{"num_hidden_layers": 15, "hidden_size": 192, "num_attention_heads": 6, "num_key_value_heads": 6, "head_dim": 32, "intermediate_size": 768, "vocab_size": 602, "hidden_act": "tanh_gelu", "norm": "layernorm", "norm_place": "pre", "norm_eps": 1e-06, "positions": "learned", "qk_norm": true, "attn_scale": 0.369, "bias": "all", "tie_word_embeddings": true, "parallel_block": false, "init": "normal", "init_std_qkv": 0.0416, "init_std_o": 0.0517, "init_std_up": 0.0596, "init_std_down": 0.0596, "optimizer": "muon_variant", "learning_rate": 0.00891, "beta1": 0.95, "weight_decay": 0.0, "lr_head": 0.00743, "warmup_steps": 0, "schedule": "wsd", "decay_fraction": 1.0, "decay_shape": "pow", "final_lr_fraction": 0.0, "batch_tokens": 32768, "max_seq_len": 256, "doc_mask": true, "z_loss": 0.0001, "train_tokens": 259100000, "max_steps": 7908, "dataset": "wikipedia_en"}
MLP neurons of a small language model. Each row is named by its layer, matrix (up: input weights) and neuron, and shows model dimensions 0-191. Each number is 500 + 40 x the weight over its row's rms, rounded and kept within 0 to 999. Numbers have three digits each.
After each neuron's rows, "fires on" lists the tokens most often at its 100 highest values on Wikipedia text that the model never trained on.

L7.up590:496486559590548503513489505496549554494479466492501445414524505549595473522458564469477467495484527528486505475478555510533533478491502445501423553554509474501525543491472625493547445471582557546446565507559544530482540482565501523495527543545511546523521497498605514520433489480475506481568579490495527415488527509509495487448485506461441487476510512516467415521493517476510550563511444435499522515463494488452454470513461537512528542460480523486495524444498468521462537532539489549591471497430441564464469487511535544487530465471528509497455447540543534583551505469431498591
fires on: "ent", "ir", "n", "er", "l", "h"

L2.up20:451452491490429460536464474489548415499571478461481455530481470487446499518501461537506540542500511407490533455513473513554552484463504476502515525575507517509466531503453498527565436495513454510501439525397515458455467521500479492503543501484381475439544565557539535501510538500492590434527622507504499517494456542531515485506561511585521490557551449432497563475470594553501504458446486459453541499510545513477446579491438528506555522486451488500481497495528515537465545502538526522498502577498523495445531539487479545521507454570521471509488486468529493458471464590568541479
fires on: " ", "ial ", "fic", "al "

L11.up509:543502470553468475552495423534539452507513524532453596494511534483623534418569464547514504461533499496514530525473516537526573522456483415475576544466474470481477440526491490417470470531484507452528512503528519493489483465488462468471455478465495506512478537573548455512458499465452556528443511469451516517543436518479480541462450599402441531507510549492445491421513513569513475549484585418497489470452485541519412501464500499490502502503525509472432530547505500515604509552466496496414488520562510558448474508460474492534508542530498482480498514481498534411504495514474554509
fires on: "o", ".", "i", "r", "u", "ro"

L3.up244:421537515448509452449547469478461550465487508566460470442475520545540471561460546380482556524568485432382489492503499526491568587534560564506527553525450516452471469478488435479425543512484559511504493478501562479537491534562491489480501508489486492501509453513505486501493462526563488510538491517466550551569572505484504556443476508542462456502418492492540572479452453520515525520448600486493531508466436482516478457487511567605447515453525490473570492507439516464505457540517472472451551456525484486560498503491476522521503511469492530458471449454479533520569488443549482509
fires on: "es ", "s ", ": ", "ers ", "ther "

L3.up214:435463511579565491449553504494428500451549590546576512458514479483500455512451403480530522489490516533498421475459451455490442511426540478512460572515510492514486510435470485508433529530459522536508445421565445508513465491524465489509557477496525473530490477496429478441547508528506539538550583497504439478494567478512532447472578530568534472471404516447492518486529517559493516471562562518425502471573498528498534538448504487535468482517529481464480526494558491501550515538532503538460521457462506529532526577487505445480593486514459490412511443493430507501509570521463505484
fires on: "ent ", "an ", "e ", "s ", "y "

L9.up89:414517532507492453491398528515510538513507476466479521560465515556505490513446578547490559514597534492503545501523545512443391504542559490497528491568490516577527489530503425507439450473427463484536440499503506501504508483491554508524564479460502491469468561465521540496503529507509480535445484518399519452504552549466490456503548476503488541476496527464468486628538560447519502435519518506541537549487533570505566501502522495422490588581469475514552478423443501531456458510439530513502527529496554489572556528487517486510500512480560426580473506475514438495487469491497516505
fires on: "h", "p", "f", "in", "v", "ar"

L3.up492:452437553524456573505519513484505515420560508448464447517507498510480521479539452513462542519506495421471571519559436470473518605441515490453403473512482460526462524508501528512516529505453520540446487486535512474552432534495505542481524513487471556402485491543500570525435516526533472434541483537504559571509488480447529486499563471570511477631530488519462515492477426472510490499451468494520527571491482432477484506576481527548550499431534444477564491458451458529495446515437497507423476447454492490488460510507496470555493420483520461553520586533515463481533527506476454511
fires on: "d ", "his ", "th ", ". ", "ar ", "k "

L4.up538:575555561491546553470537495429438549504446476520551452536481476499461504506533499468499488477506470468436441471527431456498537552540509565482537484544525584514434507514585492470501486471570554502460523454458512479595514508486538539522488601557507447544475515519490512494496498532547511409456494499435488461565463515447472513440484492495466474447470494545511574480510501512422531517441511432528522464497436380541506485506483515487517495502573480488513477448513515481447481411540465483445505486476470475465560549504503494520513453591499521513472440503537447502568564471445444470
fires on: "e ", "s ", "tion ", "k ", "es ", "on "

L6.up141:509501556485413446513472538470478523482512514523501534520491511522522452511462519378538574592485439421450511502501439530499530531495540505472523532518524522528501512507469569503531468488496552509452510470527476463478490459527514546507549558547491512574532494492527538569495487542420478560544455533507439487498487515540419567502462529483482445543578544473476474527537571546471491508390451518494551459537462441554553504495444481426505516469484528540544479502523497611523471473547531457529457519464513567516461498533508560455546465499494521518568522542502621557533528460519537516
fires on: "n", "l", "k", "ed ", "b"

L9.up470:465490541458534436510516431520558546528567482526523596502504480560495538464433558519464505468490519500537517544523510482533496490515483501545534531531465498504470442504517444536451522488436464470428411520468494511549575554532475458500424441472491478497470562466520480424487570503544482510552477502485470447497558463427431474450520514366469501479545539471533516524478593501521484483458463499541481496605469549503436465486532400489502589490446490466511518453482538496489482504448546487477503473501488483512520522503496470473473509467523499467521485482528453560577455560403424516
fires on: "in", "am", "v", "on ", "on"

L4.up110:419513525541508555495512468478504512499497514445480474472444506521445513571456520495470467474542477500471494491471488552476483471502567510456507529482511490485438413485506486594496527528504554522460538506521520568559489465510584481507510495405487501459471465371485490417469547479519515469435534471556525491521519522484401478438539605511435452535454526480519498533494493548442466551505410551521482483473500443527523493504477480503481465460561453488583494521495469520589493500389553446532434419553550526577517466458520455482476491476461540497468470502502495526551518504552479473
fires on: "'", ": ", ", ", "ou", "t "

L9.up124:467545526522483463517449521524480525504516540575494443521524549488528495526455441551433449510575538561560488500538443438521469473525575472565502508488475472479488448456525536527455508549543448519482487493543597525455454542487512622442478457439525485476475466470461479490453538498557549493518523460495480538542504414540556480464502496569568535494472521541484519516397502446475489523476504456505489456545481543451477490516504520502564514499494503504476590467509555494503439589506531426585492495540427478428513467442490546469513590508498472505528540496488588528544494535447488508
fires on: "Un", "ly ", "ot ", "er ", "en "

L7.up40:534469486508494564511548508515510513471514444536499463498520480472499502505502500509567506511507615502558517535524507501506507558566491536500501482573486527485546425534485474483524488427494456495508529576522539462440490453512533454535474522510479469469504520525536530509608573509477523578496419521469583625562495567526498471482449519447491522478505442533515514521526500582563496564444474467469493555488554484548473464588576532537492495437446517457540533495451521432532504517509518512531481494570448509530558467515581527527549561462456389485518453470456442487448476511466509502
fires on: "l", "o", "w", "at", "es"

L2.up613:526500426560489606505511512513504417546503435460489548554500419529466504537463523461459469500454484455545516486392526494458517461529464510506384499556457494483443535435529489482525543482511533510553551523497538534556553460509554499476554496467510480555559492491466483503491464436457527525479435504583482502503485426581567487538488526505550486479506485490535522515532508500490499531483480490434500481566531488485500466432430489458479524522495458524578476465548459505547443532571486515421534502445485554413538459521505534505594507547502560460446516456476548474458432501514553518
fires on: "| ", "==", "; ", "2 ", "- ", "==="

L2.up737:487358542485429485551447490527552438445518517442536492551540486524529545522517506465540528510494480473519464455511530520482492442449550489472540560468534516508449475495533466505500404594456475570496535547418491544452516487446458452477514523509544491508553469548514513495514484520498529473476506449479554489450496499506501506523446537515453443588526430523487518504544541476431517431515515530414495482461519481579511490551463431531610458567561503512550483493439544435552480525578517490480562482488493504478482522469493531536464464529433517423487538446492551507524449532495474489
fires on: "al ", "y ", "ial ", "ic ", "ing ", "ent "

L9.up59:556472596503533507492448428435515522500537451487491428501479490522501444490475530431521522474492563463482558478507526610572532520490533495552504551526472462528469441552504467454506479525490532503524485549529512516552517503556540461500518541491512512558592451500569418472509458497470486493494610459494568438442452522402499453432519530481526486525477511492515491515505500458508489542528444472487469463478495485450504487438506454504464511486458509569399449493444487528508478508511455443542481494516460566505429591519509469630494535473532531458462527510512486510439580488476526515
fires on: "t", "to ", "l", "er", "th", "on"

L2.up244:526430576446497476544508484500406514540515531556515469482513498522469522536486544520442531524465478460487541512483460528506551526528504505482507513496464499561470479496548425455568514522497491526532545556528499534525490502484437519498505589434571534499491482477533471511484470504473484432589536464450490468540515492509498468484481451534475470501506462438532541475499474519524415555476520494539518513469433486551565519559556483602462533477512481504521413515498576462493425409591483485479538491416445477547563526354471499579543451489496465530524545506539453539539479517475451506
fires on: " ", ": ", "s ", "\n"

L4.up128:473519484509489544486439454463540494536489540395537421501473560441522552464489513530404500516493469482650517524448501540491486497552521508470540495455489513476486415459427487527517485517509473460494498496475559487444481506519512538483460414443458530528557477461440438469469507511557549540484510521510484539487438521491456533505447508514521442487482432445428495480521488445522504423532452494528574577555491497550450521513470494530531497543517572533440616479552515475505431491510497492518511449476454459457497542534479480490543487428488463506577531411512514508472512463468455481
fires on: "was ", "en ", "er ", "ing ", "ally "

L6.up691:492558481541542439534556533498450437541500480459445371506524484501526506567466495542452524453545478542446527490522483502544519415544512516516505485551434587437433500475476528498500460482453541437556445512564553510464523495431499474480469467461483534491502556449486507517492437504492512539448518421563533460432518480497535543534535513467461458482503495502443500422477484450408541539522505458426424490481492547421511488503545525546431513444541474572542492436501443481559502534500498412453482519459532476499518496496511519469508495490513516509482560510508499400447524498439527534
fires on: "- ", "it", "i", "th", "ul", "= "

L8.up49:412560524540508510544524469453459580512588452461508550512476546474486475446472500451476551498523505542483556453469528435520515507522558440523521486472447473540498459539543448458462435460507467424542500543468509403502459483492440518574470470511515552523512546551525438541470410505432425488390473470488506479505486437550415455507484480446550492525495542504581475563486532475534453532564574512513562565426508457482526542493489515542455497526488532507486560484435504504565445545488538478502459472550452496441500543504501496539509507491492529490521547477519526565463524492512474472
fires on: "ro", "o", "er ", "er", "ce ", "and "

L8.up501:498443515492526517483528428421470482420475508550496449521466534509440488435446590523469498482470536469471513501554483507564526469588468436523508480462471484439422511438505471548548480492499519494495471469454584538478518466525429496499462485547512520598516534490396558567426499542484454436539527550449470459501490489484561519523513473549509541440472555507569404526516552476484488511468517554544503502492566514502492473510580549486489470540482460552409456481512453432525492566482506490476480471457539473525573472491472474511546572427462484490509489506445517534464504507448478502
fires on: "e", "p", "t", "m", "b", "s"

L9.up305:512482500496487500458572554442565546597492417461501477458461473463422527566556519463559458520508460465534484533532496477551504491573491556500546539498507530533516445497533474533560520457555522498448559466534536482455469476418556514502447463513520481452545487549579563539556532478481545564550512551511523509551551571545531531454526471574466479452557529515531506564561493504487515507465522514513565476501531503564440486530497486540459502493492450475505516458533555540566504543478536459533516516574448494494503399471550473492533482477503526446466550419541509530533511545464432437
fires on: "and", "w", "ing", "at", "wi"

L11.up504:477464517545485464502504488551458558476541399513566421521512451521498570487494524581490521559498539506476511449492440477528508449440542472550495418482523459506409420496499511518510520559465428473515533511484502429464545537468492524521446511529524501460518520477510431570420514523472467465474510532463503485465515477525467545535406544455471474514422474543468531568464499530479500541498547519526565466501528452490509492584501446488464565519521471572523540562508486566488460456511406509443509490499468513550474534522459553490508546551493465434510555463617461538447488519504468526
fires on: "–", "-", "n", "m", "att", "l"

L4.up298:485499524506459456551470477513466554539529430491490518512478616557522509522537493563466467476458545492482457555552456464419522521461459496443559525444496524480474536519445509457493475532425482539440479505521431547486477469499450511439511499491524521522520495508576509487525491470503454425498464423518520516536407414438493462491463471558559573495568567468502422517555498499553540496474507544485549505538450535524525511512496574453450498493569472511488406520470517446427425514499509579460607567482542574479453505484514451465532482529498491451503491469507525491505547515506529495
fires on: "ing ", "e ", "s ", "an ", "es "

L4.up685:494575512567497529461558525406534494475503463487533478498551479540520612516586513531518427495553513514454547567462494457471455539545449533454462487486478468469536464523497465517491515529437503507530498561547485531493464464556526490532459501459555501509531457482391443455500427492529542490492406470506580497402502477431484495516491523495469474564476497526516444525438411511521479557494485499532494539529436464505543503445489520517474507531527551501494564468480494437500457522497499501513457464503512518476367517503537486446503460463505522461489464468461594484478575483542418547
fires on: "ot ", "er ", "ly ", "ally ", "en ", "e "

L4.up103:451532478606456569481576517471506461476467417532475460465532483561481470496479513442515500439467467465433474514521468482501512498504547522467496492498452486500438410435467456453484507459496506436538463508461506508506566552548546475491464497472577431466517523465483474508466444503488483559451518492542466432450503425508540488510494429523459425398503478488409507484433514457527481505465456510491507504427483580483433504495475471485475434429494459524549483502590497469528423496466483532460487511524452542489532494492579534495546462500525496444514546500574527589483482451567497500
fires on: "- ", "| ", "= ", "– ", "-"

L4.up375:514497508492538524491496507458540482496476493451515458489477552540572519491424540538409423466524481490438498548474582471614548580588595470479475485487522517455463525466474548511448451498535463482531497502512581459510463501515472484493490544535476496496534471574529499547548505528585518468588522520553447488512456578515496480486465554503471493483453468502500481479489569529528490379490512473530516509548495508489506484529465420560497580539463452511525505496483514441504412434507544497569489475434485504527541484509499537473464574457451518501507506501460515481433417503447461564
fires on: "at ", "t "

L3.up748:477551479456459547506514566460529467527494447439586453573501483554471546469556416460489558521554499460478543519505504422476544469440473482449469482508442492486491456485485514448534471460506480496520517429522515474520550543474541529522492504469547435543475431505528522555497563558474507527551505533429548472410512513521550536477459505598483538520546535480483509470509480506522592517429471546525442537563522482510435513548560477460486424481506481502539499449461518562502448566472509519469437540430490570418551465481433521529540511527521465490461552531504471482435560488518489455
fires on: "th ", "to ", "| ", "d ", "t ", "==="

L9.up347:521479529519496446574479435521503430478503540524481506522506522529520504482487532526546553548475518476506513530612545451535541502420458572471489435532522444518411484435514511492491475560463500477472569426480494459471435495433560544503518505475545497561435474502487487498473431483467469539460460465486559570500456535521458480512475538452418520531491482473402543598511484507486497467620515539471479556483459473525466545517471544563555481548457479501523442459477550476445432465498505533490547504558509472533488532432528470511526551487557456517485448516448517577496485540462472520
fires on: "ev", "m", "oun", "b", "el", "f"

L3.up536:470565546467489476520449513480467464482515490477540480500557484413547540456535460447453460520475520410444492521540518450526504551509490480460481495508576536447569531485496445520522516519454530480491500537462488493563472576518471501588494585550533481492507432538485425482487425558466487432576488433471495538494507555538460543502554478496545541466509460561461495468462506447527591427503503533502517507560598549515525537460482439517432495513519480526492492422481497484519440488463522492535527494499443409470505519561533527484539573487524512497494481494430603455439499440518493505
fires on: "al ", "ch ", "t ", "y ", ": "

L2.up317:490455466590478572520507457520582515482494418482526547498459517569487432505490505458526491560557504555491514500523556561507509533473449561407545506542461438515526415516549535559563514487471492532541496484510506552518516472522535442488507565454509501433509501557440417403555473581480550476509446500476484475450524526447491554513540529435504488469534515553506519526494532523464507437506448409474433485492548567465521457452470561484425487451460519463454472510557479438541494477471522571473483534499477534499531470482497536507535494436530502553511499415465476510466457517448477521
fires on: "ter ", "ber ", "t ", "ug", "ary ", "il "

L9.up688:520552516557539441485496551550539507507535457477559464573501452432530495514430465463505490448507535535453472540572522527463530538527488590480477463482499516521480420495557531517578502519498509531518548537404586462469519480554468481484578451516496512445573499511566384527517494436476561556514532547509516493497442489506436454460530509458511509448504483522472571520466511502513519503520539521508620538504526481566556516580452411534526520502482517511536427503520446486501533463479433498488502492495546520502418510555451498535482511508520541463512489439540480494420571505513493500
fires on: "an ", "n", "l", "av", "w"

L2.up562:512546518464440511562538502473391486447483404478580477556530461409571539501550431495401459420520560468493502511574482507537494503469530528501499429536582422476459543496479500535497485479527489467547497470590447534529490512482568499565477493440541455507556465507497476504552578562584543492524520512446500436493466542467519481455498512504551543473443486526491466522488518491470487494516456508486469519498487533536474551490560442509536444495506496567512467510495565519504426467490517500480488436445514519483506447456429497557552508508446530489473567571502498494528436491495452526
fires on: "th ", "n ", "d ", "\n"

L3.up430:495443523522463506486457503478486448518555436526505435494529510528535499506475525520518487454539450563530541479535517533494451498562443481474542519477469482525515593492494567510477561539566542525554547545556549514606544467446568516442500545479498472468513526507443495499494486517561539515574384444536473430446533489548511605495525499523475509526477416487494438457469524544516490486456418447585479552545466471546502496464499518539458516531421510460486480521456489500431431487461511493483482460494469485496526547515456527403490548519450462554538530497466579473485475515578516507
fires on: "a", "on ", "ed ", "et", "t ", "a "

L2.up120:454505513578501500484451502522485429459591432490514430453561460461520427494439488511534518499517522472467524521420450489495634468370594545498497550485518459487441466439474538517495529523497496500499522505532488455466477538499539489554542478470500522451528548529523519553557469536446497404530530429516503561450446512446432450485494517536494573519478485458470532492503496545558528498503480493500477512413473527505529488491460480556550446513527522440496534502443476476510462570500477494471493525508463443471468496542525524511477481550459553488520581448483533475530515503566500600
fires on: "ic ", "h ", "t ", "ate ", "ed ", "is"

L3.up658:500576503501421537525469507498513470545497502513559509532514524542508481479541541488531546506490463494502511547508507536537534527603502506496520469581543463481422458423502477420560480481534519481519524476499555475531507485433507534476529484551436492536501463521581503528530545500509615535497524468467465511474395551454582505467494519490587521418472473517498479515499524557556504558498417458565432464517531516544464485579494524500476498484590490470553562480547448511568472481458470486463430494468527554468471436465486425499510479407549464531494502473530447544509472552465478535
fires on: "t ", "and ", " ", "to ", ", ", "ti"

L8.up282:470519589511517578477512529518476472481607510530456456491563552504480489588482572524545515515567538463541507467588487526568520448431561466473453434492499510580541510566474465554476538503565528505506551519493592529530457535506502488520504495519468461477454554584528588542478531524573609494476495538499534501509590489553464468441509450426511526471406544480478458557513506545491487530470461485472555497579498486514513533478517582483493497487507479526466455469482505503536526518498492462460521445482450510490519596475465508457460516505530566546490501509501521508548490485531516465
fires on: "ur", "p", "er", "c", "up", "v"

L3.up390:466556451482525577525576461424517533432408523514481471483464476543530485534460572493515480455513555479496444454530564491478539519497496514444541474622445447521524495485545541553520512480501495530512598455485537618528474536493524514476518457474433522449495491537495476518491465492458541525466496513465497512493505577533461543477584515458411586509540492473528445511495553560508525492468461475427454492578474406529510547558487512515473555512537488460477432484500525523486452500506465518477445476499455472601496483519489452465495508507475485526434489444475453535551464526513556524
fires on: "t ", "ter ", "ter", "'", "ew "

L2.up670:499507507495558447527455470465392440486488536520508472421457491493492507519467467452456507487508471474564472523506482563485458460578546510496561478526515534428520586580555572495583535494470523496538522495495537487515540572502485462451545445458536529540561516479518479531478513481468557507501496457517484483460521438439497492525492463536548561490474474467495508550541499509539526522519485466544490487529513466532425505565515506488428533537493516491442478500493495474462438463410503519453536517539561491471551597409543500413600540534514462546521572480434469418537517555525451536
fires on: "a ", "an ", "A ", " ", "ag", "en "

L8.up645:550495501521474499472407556439443517510475487505518466486445491552578491483497521564564479494504574453486437495477496485527493467498548471428551524489470524541466547512486400549487519494482376454499537439450522456502507430448555524451535489469496493515523567540478562499545567468508534547519472531423472484479525446458524523403502563539538497509537432488552504564482493521548474458566486501529507502468535544523475518453442436510506600488433495586523471510478508512470565435484568518491477571471529475488449462451499537448482507519461488501571447508457460469549517493497484470
fires on: "m", "n", "ad", "is", "v", "in"

L3.up404:498542522488471433505517435465543467586513489473427479470468473529527486450456520491492489449447520563538528592514468536492539506488481467476471511536566516507488510500468587454448464540421498531516532436568571467476452523520536527543503518533442521495476523559551494547601464470497457367561548543545465469502482508501499515407516540550533462489408503493456478470457529500552558453532522458518521527490444484535493518508491472558551518560429494476489449563488522525419479498446496474483471525457539553548502516511497436451500466575424511567514509491512549521468512472456525462
fires on: "t ", ": ", "it ", "is "

L3.up509:447476571556482448534416494550507456456549505505541487523453596522546470506453452531503477539513507484492534521587492558544526497497517553462503439503534571566470522533444537490437484491578508484517487483477483512568522482463575550480511558440455496512463482468505528592541520503436551507492533528461553474510473536565532484508475522597479581508480479444478457495518559571511519468461407513508500546456490473521485465544476509456468498520450590453469457447430486489458463528538518528532468506466460516460477539483483504523489548487480431502562519469407461434524575512518486429
fires on: "ed ", "t ", "19", "and ", ": "

L9.up761:445499502466498503444496565518474554502479422525464516509520517511611487609572463482426513422524466493440514523523508428543449515511441516467553556436511560477553501495495429409508545493505472490472454492476504495576439547480492439456518544485485528560493446515526521490545464513506502527504554523495522486440523476480451512526519566506477536535438564489520500520551472524507519468473516495526562508462480479469527482517486524498440497538493458505500504554416513451506478415520440465445579471419608457490490497559476541439514575438515426512463506551511482511536552465554476477
fires on: "n", "s ", ", ", "wh", "es ", "h"

L3.up278:449483595526428463470531437487523489525488516451456498492497431552531474475522515443564545467519530487458516444520483468526473486402572520465514470490529486476466473432438533494442483561435484505543494496570491571500500567500448483542489481516538493452447577520507435523515544526509517497480506474525569536460487468538472478473524553554459463587469465540523497528547536549481516443429494564442486506551551479542524448416489531519392468519504548499525454528492535406536551503500529498447519428518539552563497481483546483552512496525555521429516471447446479519466422475505503536
fires on: "ic ", ": ", "al ", "his ", "et ", "en"

L6.up219:480490493552531499535450535574528456441549506418527525471561487488524438530458461489513483521521487446488503528486483464581495459469465516542526491525514541498482422519513513475541542543539413466548452479570505462589513494478484429433539493491508455457444487565471621512498488520467471398523467492474482489468501419451525512508475548505524449521491485572444459523522428478449551553449497522450422457466461474526542509491526473532486515532466448542505468466530484457434516468516490482442494550545513475540461547561519436544444430519427530468533529505427451462541536572506511524
fires on: "ed ", "t ", "ted ", "ent ", "al ", " "

L11.up168:511503499571462521527483494493559506504454542507411467506547521532534509459435523463529537481470532453432545447588456493565513520501431491414472526556481480545494503527482512459521482512511523476544534534499486518587543576422441522565512593559543412499512522514474492520440433478511450502528520518456518517470510464477568377497522533439547494507477507474474438562535477451475438452523531511505506568467390476486481599489468488495586528505477470417561485513516500462506515547441551494495490518482490513492452468445490530462472464495528474483530461562522528533515521504510434496
fires on: "m", "e", "= ", "b", "ast"

L8.up169:432484433530527572502479461473514538515472535509516480507517501541542551519572478492492492436448490509538512418510506491514537496562475531446541484520508527507467480560545491456468506465500519451489521527472515406468403598541469494490428389431459486555554544502452468410454495498509561600457535472496513464491497482462496466555454532500502450511494478392557468529464487469462475511488453546567493548393471475505490504451527484534467512483485456486485511522494563507546482577439455429463476533493464488518479593523499474444500552499480449513493473446456491557479503539556519505
fires on: "sh", "o", "ro", "al", "an", "le"

L6.up381:443491506496481490549490415432499539528558478496577500456495537478541562488504482487440467519540541477549538525501533475528499427552492476422476549450434443438472452488522481516526478505510457559529520448468450582491480471539547517405451398459474496493532481455431483543489511444559542452559496497530441445518470456441431528539508485522480501494496471517473421459487536472493483470539541485496479502549467441491509509533461401469498535492540520481458562478546543532516494553480528470497548534614521531484452455480517521480480489479530524454510463472485620494564540486495409487
fires on: "e ", "to ", "en ", "er ", "ly ", "be "

L11.up205:479533544480487496469428481476535422565535472480468490505493527372510450534451458534546487483516497519479501551505557476507437488501502538503550526511457510514482481524558446500448486597530512471492534542548509549483446466548524451563557483482514512505535477443510412461496535503468492490465560532443465453437543481487540434507539481540443529488434503511395454556524444474493464526470521515555470435557552576590557536501535575548513469581490484477495485508421515466475504464496539580484466471518537504499501544491464542507552471527549449573499514535523494542545531513493413456
fires on: "ar", "op", "ac", "on", "in"

L4.up291:597444518476499404518538541502537559523509504481487488503550556510469507511462532551498517500525498530454518492507542495516517460520425503453496503453520476525470564500530585522489507452467419413494538539509545508508518506531542489509589516550509503471512545481498452454568514508540477469512542496540484462518500512482495564393495489469555530481443509486578472476549549474504516479447482503595419620474511549468541476520509504563530529546432449439590495533513509514551452480508492463488481476528501513491494574405458563427422540530523490481551499553530525532473568469568517521
fires on: "an ", "an", "a ", "a", "ed ", "es "

L8.up93:546528517540539532435480520450523527478523555534529569477596544510489455540472537569549436439494528493486478448482555576505469471441467449467478446533544534494502505535493570497533461460508465524523491495613483456444487542498552472512471434502508528564447530477539528497550517519468462478518507568478474468474524483531518485473521531502511517507515390522489482497549523466518492548435505456481549513418505384531523510536520430573511433506473515413494443500522554458491570515445507472507503507500420486495477465431520465485540527533490470406454503478441440590468452517481528506
fires on: "m", "l", "n", "j"

L6.up470:507497493551498470526400539510487520575483541534498539510437499507475480449461510519565557518444535544500475517521479528421496436487497515480490482538408492491483489442445438550504504441537486486425443475524517456464523473525497459522459464456547532507464560520500517592459530465436501514520484557478575498537452552472522501439443457522577452555482541412431488501564492527553512542524535501506529527549512508512465512499460479429425496460476467440437439462458526507404493533504436511543512499503546501479405511477583508501518520487500460516504505492446390437470519469569495527
fires on: "k ", "e ", "ing ", "es ", "ed ", "t "

L7.up510:506490566531497466492466540462578533481519535528507497503537554537523493469519595524519449424533508447533553429476577516543467452557496515539512462585495503499451568512487483491573482492491562522523479541473505484480536537491586470509455464477466448571467560536578513539542530533424534566497462526481527593534516515508532515467513493480521534515527482566563456366460545456519527514548477510543508482472452493470542475514526451538402460507484588514547497496485534473532539512471509528517469532559546490479449492529502526458522513536552447458507491416547485493528512497399474554
fires on: "m", "h", "n", "ing", "er", "in"

L3.up41:477529547544503459556434507486478492484514535475497518520436535521525534465473543443510483484545545544506428521493414540403524527475438478524488509441519525481516531423502462465482538506436465496462431506573486566486462522533531508463478460478547539526534506496478459430483547524500462500490478467507510481484494409434526481499467538574570472550426517511552472533501497524534554529449553517484589493567512512467516538450508480461486541508459486476447515529543547461471464447559483586455575528490473483527452500510590523422523411561473459410437557529508480426525554476511477490
fires on: "e ", "ing ", "an ", "in ", "in"

L2.up283:417506557451473497535498435535539518513543520514492448473450518458481534490534433542528516536497421447505527512517557588503463465468486550506518535443429495498503478448535501575482451568460493491526523553440426488478479496479520506468462520502515500540588505586446496529474542444471517492493478463476477457495518499547458530519553501484439477505576462535533427517450557413409556506404483506475523552558505537589491513464505543489490467490476476513535403517568499481484462500533549533494488416603477557505491540470473500533503497469492470518509516405483539501478473553562540489
fires on: "al ", "ic ", "t ", "ed ", ": "

L11.up147:541461475465456507435502507420507455446543487430537481557557562494536490515432499586542444533509544475511539458601456467444575487439587479599460515456533526531523553532506502497469555444466511535557534482484536409491453458517460469461481495482523487505493471500410595574510558572572479513526539497422570522492572470522500494490525475508482516493460538563493484459505528506463459490481456565556554484493557586498539514475495561491491484512470507499508443547519500525431485518493596475469484495467507486515521486543491518496525478491527502446539497478446502539474493464433545507
fires on: "p", "er", "y"

L6.up600:541502548533403528509537491431442471492482505539474451464458500517548544504543530503490525481482435471446436565474507467560513519479529525509543518503498478572478510492485545491549508491541475520487483521498531485556438468523557499463538508484524550504485528497449478453559449539515519569502505513425534492524551511483501506485514468501431603592540483486429522645510435507483531514555509528501480499470462493568507488474487485496504521605509458514530543380520516492459502478562464504572454510548481497515470491492478390463558506428557464462536559457463465465526544558479426534
fires on: "m", "an", "oun", "ar", "as", "ec"

L3.up697:467459553463434546461449542513453522461526451453551573591466504559497427439579526520470539533426516498539500543473450440451444530517482555483482471526551525489543449477552525447452475471551480515484490483542555538524479528472511480485501452538471526506486525513502491573535531562537502510521528555400472528465483450466470476493510470538520573519512426454473504519492482543567515483493506535520489510479541576454465571557534492529547483488538494488522446483530501434509460489511409598426590495446528557518515456481435498547544507475497462475485557453554533486462430450491480535
fires on: "t ", "h", " ", "t", "an ", "d "

L3.up532:511507464502481502526512541456488525575430559585494498475463551521497466369471514444434461461521538537533494488524473485470432540548574494510576488498486523500422422520524543540536544500508518443489536442549505575546515527471386493447429435465522542583529514428551511523482499481462530538447497502553552498490464441518443482536482480535523487451502452523461411453486532461503552484451435485534521544489515490483477482539458520444448598520490526503433490528501495459533484503443514492495511525513467415495495587467510505535509558490520507485479489497442487486567500540514566508
fires on: "a ", " ", "as ", "or ", "its "